Weights of a small transformer language model.
Size: 9 layers, width 256, 2 heads of 128, MLP 1024 tanh GELU, 8.42M parameters.
Training: 411M tokens, 12540 steps.
MLP neurons of a small language model. Each row is named by its layer, matrix (up: input weights) and neuron, and shows model dimensions 80-143. Each number is 128 + 24 x the weight over its row's rms, rounded and kept within 0 to 255.
After each neuron's rows, "fires on" lists the tokens most often at its 100 highest values on Wikipedia text that the model never trained on.

L2.up144 [112 141 135 152 140 167 123 170 138 122 107 154 120 102 119  98 129 146 105 113 129 132 163  80 138 112 145 156 130 103 143 189 133 167 160 151 166 152 136 118 118 140 134 119 128 126 125 172 112 160 126 155 102 169  88 140 108 112 150 135 106 103 137 187]
fires on: "–", " ", "stitut", "n", "por"

L2.up803 [139 141 110 130 124 114 107  74 135 165 128 112  92 104  85 135 172 122  92 140  82 164 141 125  97 132 191 105 171  84 113 102 134 141 118  99 127 162 152 103 107 162 129 161 109 173  93 146 147 158 144 102 118 121  94 121 117 105 117  98 102 104 113  98]
fires on: "om", "i", "rom", "id", "iv", "im"

L2.up573 [122 131 121 167 142 156 123 126 146 147 134 114 101  82 135 121  96  95 116  98 133 140 129 145 168 106 125  79 122 171 136 132 154 134 142 118 130 122 109 168 126 133 152 165  83 131 107 153 115  87 137 104 157 120  87 172 167 138 148 104 154 129 109  78]
fires on: " ===", " =", " ==", "\n", "==", "==="

L6.up997 [120 139 107 120 178  94 140 129 158  83 152 127  90 164 106 107 120  97 128 104 136 145 129 145  87 164 158 143  93 134  96 133 123 134 126 101 124 163 128 162 116 180 130 138 128 150 134 138 146  99 143 110 176  86 162 148 148 109 125 132 137 166 111 148]
fires on: " fl", " Br", " Fl", " Pr", " br", " S"

L6.up377 [140 106 124 132 140  79  88  92 127 145 126 129 135 135  92 137 113  82 130 157 114  86 142 132 153 125  99 141  68  92 111 133 148 140 114 115 133 129 109  97 101 112 135 110 107 124 137 137 103 133 138 119 130 103 159 155 122 141 143 153 110 162 151 115]
fires on: " It", " he", " it", " He", " which"

L6.up484 [114 141  72 112 109  96 142 121 161 138 139 151  84 144 119 156 116  93 154  90 149 163 140 148 162 140 120 107 139 143 139 153 126 132 120 144 137 139 162 140 111 106 175 124 151 120 127 135 153 144 126 128 178 150 102 140 123 138 118 128 137  85 114 160]
fires on: " ext", "ist", "ust", " dist", " def", " administ"

L2.up383 [106 102  98  95 132 102 136 183 149 147 152 100 142 102 154 113 139 125 122 108  91 119  69 146 130 112 135 189 149  80 122 129 136 154 121 139 123 116 145 164 117 146 131 125 131 128 159 117 105 107 143 101 135 130 143 169 133  95 137 172 141 143 133 151]
fires on: " &", "e", "se", " co", " Le"

L2.up664 [125 140  95 111 109 111 156 139 126 141 125 135 154  91 114  99 123 140 115 117 139 147 112 132 188 150  88 133 167 134 167 133 140 149 148 154 131  65 104 166 154 112 124 155 167 142 117 107 171 126 131 139 151 135  95 126 106 154 155 181 163 130 106 117]
fires on: " the", " medal", "ronze", " gold", " their", "ble"

L2.up732 [159 119 118 108 154 171 138 173 149 149 113 163 161 157  84 122 135 142  99 105 162 122 125 137 131 123 150 158 134 143 142 102 160 149 113 109 145 121 131 117 125  93 120 137 127 138 120 123 142 127 151 138 114 101 122 145 124 149 137  96  94 133 152 163]
fires on: " ", "-"

L6.up251 [128 135 117  96 128 147 113 116 117 118 142 132  84  97 123 119 165 109 164 127 124  78 102 109 140 176  92 106 128 147 143 134 125 140  97 140 102  98  88 107 125  88 118  93 159 141 111 104  94 122 124  98 130 137 135 146 150 117 122 144 153 169  84 140]
fires on: " ", " t", " p", " W", " w"

L6.up310 [119 114 128 168 148 127 147 113 125 141 148 104 127 126 117 153 177 131 165 149 107 116 137 147 153 135 148  95 133 140 126 131 145 159 123 134 155 117 118  88 149 105 169 139 134 118 120 163 136  83 136 166  96 141 134 115 107 111 102 168 172 133 123 167]
fires on: " c", " v", " Cap", " C", " cap", " o"

L2.up753 [106 103 113 121  96 151 133 154  76 134 108 185 111 152  91 143 161 101 110 147  74 182 122 120 152 146 122 102 128 141 149 124 136 150 123 150 172 138 111 148 143 114 111  95 140 103 118 126 150 120 145 102 160  88 143 121 191 139 127 177 140 128 130 129]
fires on: "\n", "),", "c", " or", "ably", "ly"

L2.up175 [110 115 128  76 128 128 107 122 122 157 109 152 170  92 113 173 108 124 159 102 117 131 140 142 143 102 136  99 130 166 160 112 169 180 115 178  93 123 104 111 127 138 115 129 123 128  74 143 116 110 130 110 156 140  83 164 116 120 113 132 155 143  77 144]
fires on: " |", "|", "i", "er", "ment"

L6.up661 [129  92 141  86 134 106 121 125 114 159 144 126 127 113  93 114 112 124 159 150 141 111 134 115 116 160 141 172 116 136 113 159 120 130 115 115 110 155  95 151 104  99  93 156 146 101 123  91 124 147 114 120 129 139 126 151 121 123  90 139 106 112 116 139]
fires on: " in", " years", " W", " w"

L6.up858 [114  92 142 164 113 106  95 146 166 102 139  94 112 113 134 160 145 109 150 111  91 114 146 156 154  99 101  69 157 125 119 106 144 142 127 149 116 115 116 122  89 109 164 123 121 170 116 119 109 148 123 140 136 110 164 128 103 146 151 170 185 116 115 141]
fires on: " C", "8", "1", " c", "|", "c"

L2.up638 [143 111 118 159 130 130 126 141 127 151 136 117 111 125 142 152 137 204 151 156 162 104 126 127 101 163 105 139 111 109  95 127 135 132 147 143 106  86 109 124 104 107 110 123 138 147 124 105 118 120 122 119 171 112  95 151 166 128 151 191 108 110 153 126]
fires on: "ace", "°", "er", "ilding", " =", " architect"

L6.up987 [ 84 140 125  93 112 125 110 142 109 168  74 139  97 124 155 116 168 166  93 142 147 134 123 144  86 118 107  87  92 127 121 139 120 112 108 121 164 138 105  95 130 149 132  87 125 137 142 116 122 120 132 119 112 111 140 102 145 137 119 161 134 122 124 139]
fires on: "-", " K", " k", ",", "ly"

L6.up950 [142 145 147  88 142 161 122 142  93 160 133 141 129 129  99 130 155 149 111  64 162 111 125 110 142 141 124 130 120 152 102 138 159 150  73 100 125  85  96 161 167 130  85 124 182 149 155  89 130 120 129 138 124 159 109 121 118 120 135 136 113 133 109 127]
fires on: " f", " had", " F", " has", "ly"

L6.up116 [152 119 112 127 108  73  61 118  96 132  86 127 101  98 150 121 129 111 155 145 102 165 172 146 120  90 103 150 111 130 175 131 133 148 184 171 131 125 127 133 118 156  95 130 106 110 126 168 112 156 157 169 128 131 124 115 180 160 107 104 146 147 119 154]
fires on: "C", "is", "ia", " c", "ices", "c"

L2.up483 [160 165  97 106 157 155 130 132 143  97 116 162 120 113  78 109 153 150 185 138 140  98 139 134 102 106 142 137 137 144 138 132 126 129 155  79 115 153 125 120 126 125 115 113 160 113 172 165 141 156 154 165 126 109 123 152 166  77 117 126 117 145 144 170]
fires on: "p", "o", "ent", "8", "et"

L6.up996 [107 152  83 174 134 148 126 143 109  97 136 153 143  93 127 185 122 147 137 117  77 174 155 160 111 122 113 115 110 141 116 139 147 123 141 163 151 119 117 145 111 110 147 151 108 160 112 106 154  95 132 136  76 106 116 116 119 157 112 134 124 141 146 134]
fires on: " pl", " larg", " ex", " sit", " Her", "=="

L2.up408 [158 138 117 151 146 159 102 155 155 156 144 120 172  98 110 149  81 166 135  96  90 166 133 138 135 134 162 111 149 138  92 122 162 142  93 136 116  87 140 121  95 148 114 109 127  85 136 112 186 122 106 153 148 150 110 121 114 113 115 120 110 151 156  90]
fires on: "b", "0", "a", "f", " f", " film"

L2.up741 [108 135 150  87 123 121 119  57 138 121 128 122 144 138 110  89 130 121 112 147 127  72 151 120 130 214 145 141 111  95 123 116  98  98 145 147  83 130 164 132 111 122 136 135 101  93 106 148 118 101 126 132 128  81 136 155 150 120 148 170 111 122 141 132]
fires on: ".", ")", "C", " |", " (", "8"

L6.up289 [144 124 105 155 146 116 114 148 120 134 132 129 130 168 126 106 152 137 110 119 181 124 137 123 157 109 127 131 115 149 110 127 120 110  78 112 120 177 121 167 120 141  92 141 103 153 133 140 138 126 128 195 130 119 106 132 120 116  77 169 114 143 118  98]
fires on: " F", " f", "F", " imp", " p"

L6.up356 [153 139 142 158 141 140 120 119  75 120 162 106 119 140 122 147 148 115 118  95 146  96 133 106 112 142  77 110  98 128 175 170 158 106  88 115 124 120 130  81 128 162 140 144 131 111 117 114 114  97 108  76 158 137 114 134 136 142 155 139 145  79 173 181]
fires on: " E", ".", " John", "el"

L2.up279 [121 135 134  84 157  93 106 110 169 164 132 118  87  93 157 156 142 160 121 126 141  92 110 138 142 137 118 120 112 145 176 125 152 110  63 101  85 168 125  99 126 126 163 142 113 106 169 140 145 152 159  67 154 121 186 121 124 131 113 123 122 111 136 133]
fires on: "ly", " and", "c", "-", "imately", "ically"

L2.up768 [126 174 115  99  79 126 122 155 167 130 127 140 145 136 131 116 106 102 160 120 106 125 129 146 144 131  97 130 170  84 164 145 134 103 125 120 141 121 174 127 124  94 182  82  93 160 134 151  73 137 166  94 130 137 159 169 122 130 120 122 152 127 149 118]
fires on: " used", "ed", " act", " known", "ist", "erg"

L2.up333 [119 157  82 134 115 145 189 118 126 165 140 125 129 116 178 169  99 111 118 105 123 143 104 110 117 108 104 113 148 141 142 174 141  94 119 108  92 135 143 121 115 118 104  90 125 143 132 116 109  79 142 115 165 111 107 104 119 107 115 114 103 170 149 154]
fires on: " film", " series", " album", "ie", "eries"

L2.up6 [111 173 142 117 143 117 146 160 162 152 140 106 150 127 133 153 141 178 135 122 113 139  59 115 112 148 134 118  99  63 106 175  95 116 129 107 115 157 116 132 137 175 127 193 135 125 106 127 129 125 163 141 102 142 105 138 155  88 133 143 147  87 153 141]
fires on: "0", " I", "ic", " one", "ern", "our"

L6.up458 [115 131 112  82 108 128  80 118 144 108 140 137 173 166 149 133 133 111 138 117 141 133 155 127  87 127 146 136 127 152 176 141 131  91 176 120 147 141 166 102 136 120  88 126 108 114  84 108 119 126 148  93 125  99 130 123 113 107 146 171 162 130 130 147]
fires on: " |", " (", ")", "i", "ot", "ounds"

L2.up491 [217 120 111  85 121 124 151 124 111 100 121 108 140 138 111 130 117 110 119 108  77 155 136 137 156 136 114 121 130 166 173 117 167 224 105 107 156 127 127 138 117 146 145 146  76 114 134 120 151 142 105 111 117 119 163 106 115 154 151 108 145 129 136 101]
fires on: "ly", "ely", "ically", "ently", " not"

L2.up46 [122  57 121 130 134  83 187  92 151 139 110 120 112 107 160 104 100 112 103 150 154 123 149 133 120 168 128 117 158 123  91 124 119 149 112 146 137 137 126 141 147  91 143 152 144 145 136 147 189 127 138 109 133  93 151 100 161 175 123 146 133 141  95 157]
fires on: "at", "th", "ical", "per", "c"

L2.up998 [144  94 126 156 146  71 104 143 146 114 126  59 142 108 133 121 136 102 116 154 164 116 135 136 130 138 139  64 147 164 147 106 125  99 163 135 131 116 129 121 115  93 161 140 127 123  64 148 123 104 155 117 106 112 179 138 144 148 144 168 143  88  73 149]
fires on: "==", " of", " ==", "p", "l"

L2.up90 [103  91 133 128 129 144 134 108 120 106 118 137 122 198 146 124 151 113 136 109 127 105 134 134 168 172 127 120 170 154 142 133 107 140 107 145 100 108 132  99 120 140 112 165 130 140 170  92 117  89 159 145 106 111 125 145 155 112 131 104 126 143 151 134]
fires on: ":", ".", "iet", "ice"

L6.up595 [151 116  51 124 146 140 117 174 143 131 109 183 106 156 146 117 130 138 129 111 171 132 159 106 134 124 123 127 138 117 125 117 176 173 128 119 129 147 126 142 141 118  91 123 162 135  92 133 128 120 128 126 125 168 121 140 121 129 139 130 145 100 130 156]
fires on: " ", ".", " top", " \"", " has"

L2.up763 [150 135 136 113 134  95 115 144 137  93  75 109 127 111 101 133 103  98 133 172 172 138 153 109 125 152  99 124 149 104 148 138  90 103 132  92 108 133 175 113 113 114 124 124 101 114 165 155  90 112 146 152 115 132 126  96 129 140 144 126 124  91 160 173]
fires on: "\n", " South", "ent", " of", " Pal", " the"

L6.up964 [142 157 150 127 124 173 111 114 116 118 111 144 141  85  85 147 113 128 123 153 123 134 128 148 113 139 122 122 106 119 189 124  88 100 172 149 146 119 122 152 112 114 122 144 134 132 109 138 123 149 161 118 179  68 150 133 106 143 125 125 148 179  94  89]
fires on: ",", " |", ";", " (", " the"

L6.up197 [164 140 145 115 148 115 127  99 122 155 107 109 123 149 125 129 119 131 138 132 161  76 138 118  92  91  82 134 136 120 117 157 132 149 111 100 103 171  91 150 130 160 154 154 152 150 154 199 132 112 124  83 127 138 159 120 150 166 127 108 122 113  86  88]
fires on: " ", "1", "0", "6"